config = dict(
    d_mlp=1024,
    norm='layernorm',
    qk_norm=False,
    init_std_qkv=0.0438,
    init_std_o=0.0,
    beta2=0.98,
    warmup_steps=472,
    decay_fraction=1.0,
    decay_shape='linear',
    batch_tokens=65536,
    doc_mask=False,
)
MLP neurons of a small language model. Each row is named by its layer, matrix (up: input weights) and neuron, and shows model dimensions 0-95. Each number is 50 + 12 x the weight over its row's rms, rounded and kept within 0 to 99.
A block is one neuron, or neurons of one layer that tend to fire together. After each block is what it responds to, as a language model described it from the Wikipedia text at the highest values.

L2.up21:39 43 42 26 45 32 52 42 45 46 57 54 43 64 39 72 40 57 37 49 60 42 39 48 52 55 60 65 55 48 58 50 46 35 55 43 47 29 69 52 69 68 53 49 31 45 57 37 40 41 53 56 38 52 41 35 43 50 47 44 36 54 60 45 53 48 25 61 59 78 55 73 53 57 45 32 35 33 44 47 54 56 21 67 40 36 35 46 66 50 34 59 55 63 62 75
L2.up68:39 46 65 50 44 54 48 63 32 29 47 59 59 50 42 45 27 66 50 80 39 61 50 74 32 54 63 51 56 48 62 39 45 64 41 66 55 58 48 41 45 31 54 70 75 57 60 75 54 39 59 51 39 47 40 48 53 27 33 53 36 60 56 63 59 42 55 54 44 51 50 37 54 36 52 43 61 64 51 48 42 35 26 75 54 30 33 38 61 46 46 54 30 41 40 54
L2.up468:71 42 63 37 49 51 56 35 46 30 45 40 49 46 51 60 38 64 61 53 59 45 59 54 40 63 50 67 51 51 56 50 41 52 42 65 46 60 58 50 57 33 70 56 56 43 55 44 59 54 40 42 37 42 53 47 55 42 58 34 37 41 49 55 57 52 38 47 36 32 43 07 55 39 58 58 43 39 56 48 53 53 52 60 30 45 39 26 70 48 49 44 59 48 46 85
L2.up667:53 44 40 57 41 76 64 46 40 47 21 65 64 70 54 22 50 43 28 56 63 52 51 61 48 51 49 82 35 48 40 30 45 68 62 61 56 36 60 50 25 43 47 55 74 42 34 58 59 60 62 45 53 50 41 59 46 40 59 57 51 63 55 43 55 39 57 45 58 54 54 41 50 34 52 42 54 62 42 42 61 54 48 54 48 51 33 59 70 50 67 43 48 54 49 65
Description: Table row breaks. Newline tokens ending a row of a pipe-delimited wikitable, right after a closing | and before the next row's |, in discographies, election results, sports and art listings.

L3.up394:40 58 28 29 56 52 49 74 37 36 36 55 41 57 39 57 39 60 21 50 63 77 50 24 59 28 50 62 84 48 47 68 41 57 45 64 47 48 39 43 53 55 59 44 51 41 53 29 59 41 41 67 42 53 51 33 57 17 58 41 40 56 80 57 22 68 28 36 42 70 42 51 54 52 53 44 39 37 53 33 36 54 44 59 46 42 42 54 50 37 51 50 39 33 58 72
Description: Section break before headings. Double line breaks ending a paragraph or table row, and the first = of a following Wikipedia heading, as in ==Group stage, == See also, or The series.

L3.up895:33 53 22 53 42 36 61 51 49 41 49 45 41 69 65 56 36 54 38 56 55 55 49 54 51 41 54 75 47 43 48 62 56 77 43 64 74 52 62 18 74 80 64 49 53 53 31 50 55 46 47 60 54 44 39 42 50 49 76 65 40 35 77 40 48 53 29 61 57 47 26 48 53 39 51 59 42 41 40 47 57 67 43 59 38 26 55 43 61 39 55 44 51 55 53 61
Description: Table row line breaks. Line breaks that end a pipe-delimited table row, right after the closing |, e.g. results, census or filmography tables; weakly, mid-word pieces like Ve-ter, There-af.

L2.up209:56 47 59 24 44 67 43 56 66 58 59 40 74 68 49 31 29 46 50 77 48 69 43 63 54 40 47 67 49 60 56 47 56 57 49 43 50 42 52 36 35 55 55 44 39 36 57 50 43 37 53 60 49 62 39 54 47 41 63 46 42 43 35 54 46 53 69 54 65 54 58 65 45 47 65 52 75 54 51 48 37 50 41 56 65 60 29 63 64 45 52 40 48 63 74 62
L2.up214:30 31 65 39 43 30 76 48 51 36 40 55 67 59 60 23 42 54 58 54 83 49 84 62 64 73 35 91 52 52 53 54 55 53 14 60 44 51 42 43 51 54 57 62 66 52 50 45 67 50 46 38 40 44 49 50 52 27 64 46 67 60 33 45 51 47 37 63 56 52 62 61 44 57 60 51 76 53 47 43 47 56 52 31 25 38 43 36 59 62 54 65 47 76 56 72
L2.up634:37 52 53 54 40 58 78 44 39 46 51 45 58 55 61 47 34 51 61 60 65 42 31 52 52 52 49 67 57 39 47 74 47 56 46 55 43 52 54 59 38 48 72 51 45 56 70 39 57 48 68 30 43 62 39 41 40 57 58 26 28 57 46 62 56 54 67 47 49 45 48 15 46 44 90 44 66 37 43 35 46 58 27 52 52 44 31 43 43 67 50 49 50 61 49 51
L2.up775:48 33 55 48 56 46 61 75 42 54 48 50 55 41 55 40 46 59 58 69 64 36 40 68 50 55 52 52 65 54 47 52 29 42 33 57 41 56 45 34 34 57 82 42 51 46 46 35 49 38 45 43 13 73 42 55 42 26 47 20 45 48 43 54 50 54 54 65 38 48 54 41 49 44 47 44 69 57 70 54 49 46 62 53 42 62 50 43 35 57 41 69 61 53 72 81
Description: Segment-start boundaries. Tokens that open a new segment: line breaks after a table row's closing |, an opening ( or " after a colon or heading, and some mid-word pieces (pres-ti-ge, perspec-ti-ve).

L4.up7:65 47 29 43 62 67 43 61 54 38 33 71 43 70 55 36 34 37 65 52 55 55 39 68 55 44 65 47 70 50 54 57 31 57 41 58 29 59 48 19 60 55 71 57 46 48 68 33 44 38 64 42 38 68 52 48 55 54 55 28 29 62 44 62 40 38 46 43 49 56 52 59 54 35 43 37 52 54 53 41 47 42 55 47 38 18 50 47 58 52 47 69 48 44 44 43
L4.up90:56 47 39 42 68 46 60 47 53 25 33 50 39 56 75 37 48 67 51 46 42 49 43 61 55 62 37 45 68 63 35 42 53 54 30 66 53 55 51 40 59 34 42 32 61 23 67 13 42 39 32 37 35 74 32 37 49 37 41 49 48 66 62 49 55 72 52 64 40 62 39 48 53 53 65 54 73 45 51 61 52 62 58 55 16 52 46 57 28 48 49 60 64 38 55 43
L4.up111:51 50 41 35 51 31 61 44 61 48 22 51 48 67 46 52 45 55 36 51 45 66 48 56 69 46 51 83 52 57 44 47 46 50 23 55 42 68 58 35 50 51 65 43 74 68 55 48 40 35 55 32 37 52 64 35 53 30 50 45 53 56 31 48 38 44 49 58 49 65 31 64 48 36 70 39 69 60 51 62 63 34 58 57 48 43 43 55 42 47 63 45 66 52 54 59
L4.up187:60 56 30 53 34 51 46 62 33 65 61 69 56 53 56 60 54 57 27 47 30 59 45 59 81 36 66 39 51 55 51 78 60 59 58 47 56 58 54 41 57 57 56 54 40 52 44 31 66 48 38 56 38 46 60 46 36 50 37 34 30 39 58 41 41 54 49 51 44 69 51 43 46 28 37 58 65 53 46 42 54 58 47 66 63 28 56 34 67 66 63 77 58 38 49 47
L4.up282:59 52 43 28 44 46 55 54 47 50 33 73 42 62 74 59 54 45 63 63 74 44 53 51 49 45 46 63 70 60 62 49 55 56 39 60 56 51 41 51 44 46 40 53 58 41 35 54 41 56 47 54 33 72 34 52 57 54 38 56 40 57 42 70 49 41 46 35 55 71 63 53 49 50 42 48 63 51 69 34 47 23 34 50 21 41 59 47 70 56 63 64 38 50 53 54
L4.up341:55 40 57 39 45 32 60 72 30 32 16 73 51 35 68 55 26 65 55 44 55 59 36 50 38 49 48 59 56 54 43 83 43 36 28 59 67 54 64 48 37 43 59 39 55 27 59 50 50 49 44 45 33 70 56 39 54 45 67 46 51 52 56 43 50 32 38 37 46 63 30 67 33 34 81 49 52 45 40 25 47 36 41 53 46 37 32 48 52 41 40 47 38 60 47 50
L4.up346:49 42 42 43 48 54 50 57 23 55 40 72 37 54 50 38 64 68 69 38 70 56 44 48 64 33 38 59 53 45 46 59 48 51 38 74 49 50 40 42 66 59 36 47 46 37 61 26 47 72 32 47 46 43 54 52 57 54 31 63 45 50 35 53 47 36 46 55 46 47 43 33 52 69 41 53 60 57 54 59 38 39 36 64 34 51 49 26 83 38 38 36 50 51 24 36
L4.up497:43 62 58 50 41 34 63 43 40 47 34 71 59 76 67 55 30 74 56 47 62 70 68 41 72 58 34 66 52 41 60 53 28 58 53 54 41 49 66 47 43 28 71 64 52 44 47 33 60 65 38 22 37 54 75 56 47 60 43 44 41 29 65 56 48 47 54 69 47 55 33 52 28 54 28 52 61 46 47 47 36 47 42 59 59 31 43 50 46 54 48 55 52 82 43 47
L4.up544:56 32 64 57 50 56 53 64 52 31 54 59 63 46 57 51 60 51 45 56 38 44 49 48 50 45 59 46 63 51 38 47 44 77 69 62 58 37 37 60 57 57 55 70 47 48 77 53 52 44 45 52 37 58 56 32 50 50 52 49 30 49 58 50 42 62 31 18 50 51 47 47 46 36 42 46 62 36 57 47 29 58 41 71 45 20 48 55 63 48 58 52 44 62 70 61
L4.up565:44 33 38 52 53 47 64 49 47 44 53 47 39 52 57 49 35 65 40 70 38 48 39 54 49 35 48 88 55 53 68 35 44 51 43 47 37 49 46 54 39 52 57 47 48 45 74 31 41 54 40 54 40 37 31 46 71 59 28 47 46 53 56 42 58 50 38 40 59 36 55 54 48 47 63 31 79 69 41 47 47 39 45 63 10 43 37 48 63 33 35 51 53 58 51 47
L4.up613:49 63 40 54 41 39 55 69 46 50 55 46 47 74 59 43 54 69 59 68 48 52 55 41 63 36 34 51 47 43 59 45 62 55 57 44 35 63 52 52 47 42 72 52 70 37 77 44 47 48 55 56 52 65 54 50 68 42 50 56 46 59 47 60 44 42 50 33 47 44 39 65 46 64 64 31 80 61 66 40 32 33 32 52 43 40 44 75 45 34 30 44 47 44 45 45
L4.up717:49 44 44 59 51 29 57 47 45 43 49 61 59 44 66 66 40 47 51 39 61 46 46 63 57 48 59 68 60 57 54 74 42 74 50 45 62 53 47 45 71 64 40 48 44 62 32 36 41 51 55 38 32 68 61 32 61 35 41 49 39 55 54 52 19 55 44 52 40 71 45 49 63 48 53 60 62 38 47 46 37 55 26 59 52 48 54 44 62 42 39 61 33 63 61 61
L4.up881:40 44 42 52 66 50 40 58 35 41 67 52 51 60 58 61 41 50 40 61 52 49 36 35 56 48 62 46 57 53 49 68 45 59 61 67 35 34 35 40 50 47 46 48 48 57 43 46 50 52 35 56 36 53 59 33 54 25 41 35 35 48 49 19 34 58 59 37 55 79 35 46 56 49 53 70 41 30 72 49 40 52 30 61 48 43 46 44 74 47 30 58 41 48 67 55
L4.up882:36 49 34 33 42 47 38 63 48 30 38 66 43 53 47 48 62 58 32 48 32 71 24 51 45 59 51 52 66 54 64 68 59 54 55 48 35 48 30 49 57 50 57 37 55 40 58 43 45 43 37 60 19 54 74 41 66 37 50 60 25 48 60 67 29 63 36 37 58 63 46 71 60 45 40 53 51 47 47 43 24 55 40 60 54 23 58 61 62 38 58 67 47 47 48 55
L4.up967:32 51 43 49 45 45 60 61 56 57 62 71 54 77 60 18 39 67 36 54 52 48 45 38 65 53 61 40 55 60 58 56 57 55 71 58 60 59 44 61 62 40 76 39 27 33 48 51 43 74 38 55 43 40 62 60 51 58 61 45 41 41 54 34 51 47 31 25 59 53 27 50 46 47 74 27 40 50 63 41 46 42 43 57 31 39 42 63 69 50 36 79 62 45 50 67
L4.up1009:53 34 62 52 43 47 39 33 33 22 64 54 67 65 52 49 68 40 53 68 38 55 49 50 36 46 74 50 55 55 56 50 37 70 49 54 41 47 41 62 44 53 39 57 49 57 43 41 59 53 30 43 33 51 47 36 41 38 62 47 44 63 57 33 44 56 67 39 51 45 54 55 44 45 54 61 66 34 56 29 35 42 69 41 47 39 43 63 56 44 68 31 42 40 61 37
Description: Row and paragraph breaks. Line breaks ending table rows (after a closing pipe) or paragraphs, and open parentheses starting a gloss after a name or term, e.g. tetrarchy (from.

L2.up563:62 37 43 33 52 24 69 30 45 64 48 44 54 64 83 52 54 59 54 55 46 44 51 38 62 64 54 47 58 50 49 55 50 81 38 48 58 47 42 53 45 24 49 46 43 38 48 45 32 47 47 67 24 52 61 86 49 46 40 46 15 45 71 53 69 37 41 55 55 43 54 51 28 58 56 29 66 40 44 50 58 17 43 44 35 58 46 45 49 60 41 42 58 64 35 62
L2.up644:58 43 42 47 54 45 42 61 46 60 68 44 44 52 68 66 41 53 62 50 47 34 72 54 69 49 36 43 45 46 68 44 36 58 61 50 36 45 59 35 61 41 59 54 43 53 65 39 55 65 54 37 37 56 90 69 49 49 72 43 43 50 63 47 55 54 51 31 51 41 49 42 48 52 49 31 49 69 46 47 46 49 52 80 64 56 25 47 51 65 40 56 60 61 59 65
L2.up746:45 45 41 30 44 36 46 34 41 57 50 42 62 48 60 69 67 46 40 50 48 39 56 64 54 32 61 56 38 59 47 56 39 46 51 52 37 29 57 37 61 45 50 52 46 63 65 53 47 69 54 67 49 56 75 54 59 51 52 42 56 60 47 58 40 49 22 68 56 40 38 45 44 50 47 47 58 48 65 34 65 31 22 58 56 60 47 30 55 58 51 46 43 57 51 39
L2.up791:66 42 66 20 36 41 58 44 44 62 52 42 54 58 57 46 63 69 58 57 57 53 58 63 62 39 49 56 46 52 62 62 65 53 48 44 40 19 63 52 51 29 60 71 42 37 47 44 44 66 45 45 44 46 43 46 46 39 52 45 57 23 81 28 37 60 57 59 42 39 60 71 50 74 45 59 78 60 51 44 50 46 47 67 33 49 53 39 51 38 63 56 33 52 55 47
Description: Infobox line breaks. Line breaks ending an infobox field or section heading before the next "- Field:" line (Youth career, Career titles), plus table delimiters and mid-word fragments.

L4.up47:69 40 48 24 52 46 37 46 61 49 49 74 37 49 49 28 44 41 46 44 56 39 46 50 42 38 46 57 44 40 44 68 34 50 43 47 34 29 48 51 59 61 58 39 62 50 53 50 38 51 36 47 49 59 83 41 55 43 59 67 45 54 57 65 42 43 59 56 46 30 41 46 35 53 72 29 58 44 66 35 50 35 44 56 50 52 43 59 73 42 76 39 60 48 63 47
L4.up75:81 47 44 52 48 61 55 81 45 47 56 50 45 39 71 70 56 64 36 75 47 50 65 61 54 42 43 49 64 56 48 50 43 43 55 71 39 46 64 44 62 41 48 43 45 52 60 28 48 55 30 37 40 54 56 32 57 30 60 50 54 38 62 50 35 35 48 49 17 52 43 66 51 43 49 24 56 26 70 43 61 44 46 51 42 53 47 52 51 59 40 62 59 53 49 54
L4.up120:52 42 62 41 51 45 38 62 35 52 35 56 52 30 57 48 46 51 52 51 37 47 42 54 58 43 48 53 42 49 49 53 30 53 51 58 47 49 56 58 34 40 40 58 28 31 42 35 59 62 37 39 57 35 34 49 80 17 42 39 33 29 46 42 34 66 73 49 53 42 51 51 38 39 38 67 62 47 78 69 38 38 59 45 31 45 43 51 55 55 54 64 35 57 45 47
L4.up133:54 37 72 40 64 52 53 38 52 63 54 40 56 64 47 47 44 64 54 41 40 44 59 55 61 12 66 52 53 44 32 42 55 59 57 34 22 53 58 41 47 63 44 58 51 37 69 48 60 78 40 45 64 61 59 67 54 54 63 32 47 52 46 30 36 65 65 48 29 39 45 49 22 45 45 70 67 18 51 63 38 39 36 55 50 53 57 44 53 22 51 59 55 57 40 67
L4.up179:58 49 44 52 51 40 45 46 44 58 48 41 77 66 59 51 29 37 59 79 63 57 56 76 51 48 55 63 52 59 38 47 43 57 55 43 25 47 59 42 33 46 56 44 64 35 60 48 54 55 52 51 52 61 56 43 61 28 56 51 41 41 55 25 64 64 49 40 54 46 43 58 26 71 79 33 52 48 71 43 46 50 48 69 36 72 25 54 72 55 35 46 28 48 66 44
L4.up212:42 63 39 39 60 39 26 72 55 70 45 54 41 49 47 72 48 56 61 69 72 41 61 71 39 38 46 53 68 36 43 65 37 62 39 59 44 49 69 63 60 69 48 37 64 55 49 49 57 62 40 39 57 71 54 51 46 30 53 53 49 45 68 36 31 46 52 49 37 41 50 70 35 52 36 31 48 48 63 64 48 43 28 55 53 44 20 43 50 47 69 46 53 54 58 48
L4.up404:54 51 61 47 60 27 32 70 47 57 48 52 62 70 50 47 63 39 42 47 55 41 78 47 37 43 64 64 56 51 67 52 37 65 60 42 77 25 65 48 52 37 48 59 58 53 51 54 55 45 45 49 35 48 31 60 36 55 49 61 49 41 57 45 51 46 41 51 43 41 27 45 52 46 51 52 49 31 60 63 39 38 59 47 39 67 57 46 35 41 65 49 49 68 49 44
L4.up441:57 48 45 30 67 52 46 67 62 44 36 81 41 58 71 41 66 35 58 58 53 63 65 57 49 50 62 48 66 31 45 56 55 56 41 45 38 38 36 47 48 43 54 41 57 43 57 58 51 52 38 44 55 62 58 66 44 21 55 35 34 74 54 63 51 60 28 69 32 64 32 36 23 54 69 34 61 62 42 29 52 43 48 51 42 22 29 71 55 47 59 58 34 48 49 41
L4.up484:44 31 43 44 56 43 55 39 53 58 44 36 51 55 48 44 55 48 53 52 46 40 46 56 64 43 55 64 42 49 57 45 52 40 64 59 44 42 69 55 35 61 53 42 30 48 46 42 27 52 34 61 43 42 53 87 63 48 56 34 35 51 58 56 39 27 57 32 40 49 80 47 26 56 49 51 69 49 49 46 49 38 29 46 61 23 47 56 58 52 80 59 67 51 72 50
L4.up507:71 43 58 55 60 54 51 36 68 38 43 46 53 74 73 46 46 52 56 45 66 43 69 59 46 57 71 56 56 57 51 28 41 71 55 62 36 22 53 49 58 54 72 44 65 44 62 53 37 38 51 32 46 69 55 62 56 37 59 27 64 55 45 44 52 67 46 32 34 60 58 34 24 45 65 55 68 39 50 61 57 25 27 36 37 35 49 48 53 35 39 51 57 59 48 43
L4.up514:77 38 39 55 62 32 41 46 52 49 53 52 57 73 71 49 62 59 61 58 52 50 69 71 48 57 32 59 41 41 38 64 42 72 56 60 29 43 66 29 38 51 58 57 50 30 53 43 51 48 43 41 70 51 64 63 61 51 60 46 43 43 56 68 40 57 50 63 40 37 31 38 33 43 56 46 75 39 46 48 56 44 20 67 26 15 50 59 52 54 46 74 46 42 57 57
L4.up662:67 40 47 57 56 54 51 68 47 57 56 56 51 54 48 43 66 46 43 54 55 61 61 68 44 43 54 60 52 40 59 66 55 63 37 47 49 36 50 39 56 58 40 46 45 53 44 58 66 47 29 46 49 72 43 62 50 35 63 53 60 39 42 24 44 46 54 40 36 31 39 35 29 56 64 63 49 52 59 55 33 50 54 50 26 46 48 60 55 44 55 40 73 52 70 47
L4.up684:51 48 36 31 64 59 48 39 58 68 50 56 47 64 64 56 21 58 53 46 52 41 46 41 35 58 57 59 48 39 31 57 18 51 67 61 25 40 50 55 41 39 64 50 52 61 72 31 25 50 39 41 42 75 56 52 65 31 46 40 44 78 56 38 55 70 38 47 59 42 53 56 33 47 45 46 40 52 46 55 64 39 27 61 55 33 33 48 48 60 52 56 53 49 43 50
L4.up827:45 61 39 57 60 41 54 49 22 74 40 47 46 52 51 46 34 53 15 39 49 32 53 44 63 38 50 38 64 46 55 57 41 61 42 56 46 49 38 58 50 47 62 27 57 33 47 55 34 54 52 67 56 43 63 90 53 39 57 35 37 37 58 45 64 52 50 44 51 49 87 28 44 61 73 30 39 36 61 48 50 34 34 44 46 29 36 57 65 57 54 72 48 57 49 39
L4.up862:66 43 37 61 70 58 67 63 68 68 24 59 61 42 74 60 42 40 47 59 69 66 52 49 56 59 45 42 33 33 39 59 39 68 36 57 43 23 56 53 57 66 49 49 40 38 66 43 49 63 52 38 38 60 65 57 45 42 35 24 44 48 61 51 45 52 52 70 22 37 53 36 35 55 55 49 59 64 50 60 47 71 49 68 43 44 39 53 38 33 53 58 42 45 54 46
L4.up1013:33 44 29 47 63 42 52 59 38 56 44 51 57 29 62 64 45 45 60 61 56 62 53 28 55 47 46 70 59 47 55 72 57 44 29 50 52 40 50 46 61 62 73 59 48 42 50 36 38 53 65 47 42 68 56 57 42 45 34 74 45 78 71 42 47 56 51 52 42 50 55 46 31 32 50 41 65 59 80 47 58 54 19 56 45 81 49 60 41 40 43 42 53 70 63 38
Description: Occupation nouns in bios. The final occupation noun in short biography descriptors after a nationality, e.g. football player, footballer, actress, oncologist; weaker on table pipes and newlines.

L3.up639:52 38 48 53 65 43 61 39 47 66 51 51 47 59 59 54 57 36 57 44 66 36 51 24 40 55 66 65 49 54 51 55 33 51 49 49 40 42 45 31 50 46 73 36 48 58 68 36 40 73 44 53 45 66 45 61 62 48 44 39 38 60 64 46 34 62 35 70 40 32 74 52 55 52 57 42 53 42 73 36 55 23 45 44 48 45 36 67 70 64 49 66 49 52 63 47
Description: Occupation descriptor word pieces. Inner word pieces and trailing breaks or brackets in short nationality-plus-occupation lines under article titles, such as oncol-og-ist, comedi-an, gymna-st; also -ology endings like hydrology and gynecology.

L4.up31:71 60 50 32 40 29 35 65 06 40 64 57 66 60 47 57 39 58 39 62 67 47 62 34 67 56 63 74 49 34 45 44 29 58 48 50 57 45 45 42 52 44 55 63 24 45 56 46 80 60 44 42 65 38 41 63 55 49 65 45 50 42 50 49 19 51 22 58 33 50 59 41 41 52 45 52 49 61 73 49 42 32 54 42 38 30 46 54 63 55 49 50 55 54 56 39
L4.up44:53 51 35 31 48 26 66 68 34 49 43 56 46 69 47 55 44 52 30 48 56 51 27 30 51 59 54 43 56 48 47 76 49 59 33 56 38 50 32 35 53 64 48 28 48 60 50 35 45 57 50 37 34 54 62 30 59 21 48 39 45 62 51 53 16 65 36 42 60 85 27 50 55 49 48 38 50 48 55 40 47 47 43 45 46 42 62 56 56 59 79 47 28 43 58 63
L4.up64:54 67 52 22 58 52 58 46 57 42 34 31 76 66 47 63 72 48 59 40 47 39 41 20 60 48 57 44 53 42 35 67 63 63 50 56 56 54 56 49 60 35 44 50 49 27 48 39 65 75 37 49 56 64 50 31 49 33 63 51 38 64 48 48 50 59 40 48 40 63 25 40 37 42 42 42 53 59 67 43 49 52 66 22 51 53 47 54 49 38 65 55 62 55 68 42
L4.up89:48 25 62 30 50 40 63 45 57 48 48 66 42 76 67 53 68 46 61 56 59 51 53 48 44 50 51 41 45 65 43 48 59 75 58 50 66 69 60 32 41 62 39 64 53 45 29 26 82 48 33 63 53 67 24 46 48 53 59 57 54 52 53 57 53 43 37 54 40 59 33 50 60 36 62 40 35 57 60 32 34 45 44 34 21 49 48 47 29 55 82 66 67 54 48 44
L4.up173:33 52 44 36 58 29 33 70 48 27 68 72 55 45 76 37 36 59 40 48 45 50 45 59 45 42 66 46 51 44 50 47 59 57 42 40 54 37 46 48 36 56 48 44 73 45 47 63 74 55 43 39 52 53 49 51 74 40 59 38 29 37 67 54 20 51 64 59 48 67 65 45 45 41 56 58 53 55 43 72 53 44 48 36 32 46 58 65 43 38 58 43 41 45 60 46
L4.up275:60 64 44 56 45 64 38 56 51 42 35 55 55 44 59 40 45 46 62 52 44 47 43 63 49 35 59 67 77 50 50 58 33 57 35 58 24 48 41 40 61 45 53 50 78 65 70 57 57 56 54 52 44 47 34 60 65 37 42 61 34 54 56 59 28 67 59 41 37 43 71 36 47 61 37 62 52 13 51 45 43 40 56 59 45 50 27 36 67 60 51 71 42 60 39 51
L4.up322:42 59 52 36 48 37 46 32 50 42 48 52 50 60 57 38 37 49 62 60 47 52 55 58 57 56 67 47 49 44 27 59 59 41 24 68 53 72 31 54 39 47 65 48 61 57 77 52 69 52 43 54 20 59 49 68 88 38 46 57 46 50 80 34 50 62 46 63 34 52 19 63 51 62 54 55 30 66 52 32 66 45 42 50 44 74 54 42 56 39 41 63 41 57 35 56
L4.up422:44 79 46 43 36 64 50 45 52 41 48 45 34 38 59 57 53 32 61 66 28 30 30 69 56 29 55 66 54 49 35 45 53 64 68 52 53 53 46 19 51 60 54 57 68 37 67 44 48 55 42 55 51 60 15 68 65 38 45 41 35 69 75 34 43 52 57 45 50 52 49 52 57 38 66 47 56 58 50 48 52 55 47 57 50 23 53 51 29 38 47 55 43 48 50 33
L4.up457:66 43 53 62 63 26 47 46 38 35 41 63 41 38 59 40 42 63 54 47 34 33 54 59 55 53 69 64 64 40 50 68 51 58 61 40 39 43 42 62 42 54 49 59 45 64 54 51 60 63 62 50 35 55 61 61 36 36 61 36 31 60 59 55 33 63 55 38 34 61 56 49 58 50 42 43 60 39 66 33 46 43 22 55 42 58 44 47 63 61 46 59 50 41 69 54
L4.up523:60 69 38 47 38 54 56 47 40 31 42 63 47 70 38 52 47 44 40 63 46 68 24 38 44 59 40 64 39 49 44 61 66 64 52 51 58 46 38 33 53 54 57 49 97 55 61 39 66 60 38 58 36 49 53 36 70 65 51 50 37 40 52 56 30 55 49 70 32 32 34 46 41 70 35 57 58 57 70 27 31 45 54 46 64 59 36 56 68 49 47 56 71 51 53 44
L4.up637:54 68 54 32 23 49 74 59 73 40 41 42 69 45 59 57 42 59 53 44 63 55 54 68 36 64 45 48 45 36 51 48 40 58 44 67 45 62 49 49 53 50 71 61 55 41 76 52 52 50 67 52 66 53 47 52 57 56 54 60 50 53 31 54 28 67 52 60 18 38 36 63 35 55 35 57 65 41 52 41 43 54 56 46 21 36 37 39 56 53 66 57 43 60 57 45
L4.up769:59 35 23 41 43 35 54 46 48 56 37 45 38 73 68 29 68 62 25 52 62 58 47 34 66 39 47 72 72 68 54 50 56 46 24 62 62 81 53 37 63 30 45 35 57 42 75 25 64 52 43 44 43 68 34 51 68 33 56 52 39 53 59 59 55 67 56 41 46 50 34 55 49 47 66 42 47 39 52 45 48 63 50 63 61 41 59 56 35 35 43 63 54 45 54 45
L4.up772:67 59 57 43 34 31 44 51 46 58 51 79 35 56 75 51 60 43 40 51 43 42 53 55 46 50 55 51 56 41 32 28 23 50 43 54 56 53 45 45 49 53 43 41 71 49 75 52 26 47 45 40 49 46 48 45 70 51 21 55 24 52 57 49 49 52 47 52 49 40 72 56 53 53 32 37 38 53 44 46 42 43 49 41 38 54 35 30 61 37 41 74 49 56 53 49
L4.up789:57 44 38 30 60 33 53 48 37 49 43 38 56 46 63 32 42 51 35 46 39 37 43 48 54 50 61 56 52 40 38 58 43 57 31 38 59 26 53 54 47 54 38 66 62 32 57 48 50 39 37 37 31 64 65 49 50 57 42 59 38 40 49 46 26 65 54 29 33 32 68 47 24 80 42 46 57 34 32 63 37 32 70 51 30 37 40 42 86 45 61 62 73 77 76 58
L4.up951:44 71 44 24 53 46 64 63 42 28 43 55 58 63 47 66 58 53 34 54 67 56 42 33 32 52 35 65 62 45 58 74 41 58 48 51 34 46 46 44 42 52 68 39 38 54 45 35 68 39 43 39 31 69 48 34 52 44 47 31 36 56 76 47 15 61 28 42 43 58 47 52 53 46 52 49 53 56 74 28 47 70 35 51 48 30 59 53 57 50 53 65 36 40 57 57
L4.up1018:71 47 29 47 46 30 45 62 39 51 21 63 54 65 71 48 68 57 54 66 68 63 52 28 42 39 51 59 37 54 46 63 47 67 43 57 54 66 43 46 50 58 65 41 42 43 49 51 67 62 35 50 40 65 39 53 62 43 50 62 40 69 52 67 21 55 34 58 48 65 43 62 40 43 68 58 51 60 45 49 47 41 32 46 35 45 43 42 44 54 53 75 40 77 49 50
Description: Paragraph-break newlines. Line breaks ending a paragraph after a sentence's final period, before a new paragraph or == heading; also newlines ending wiki table rows.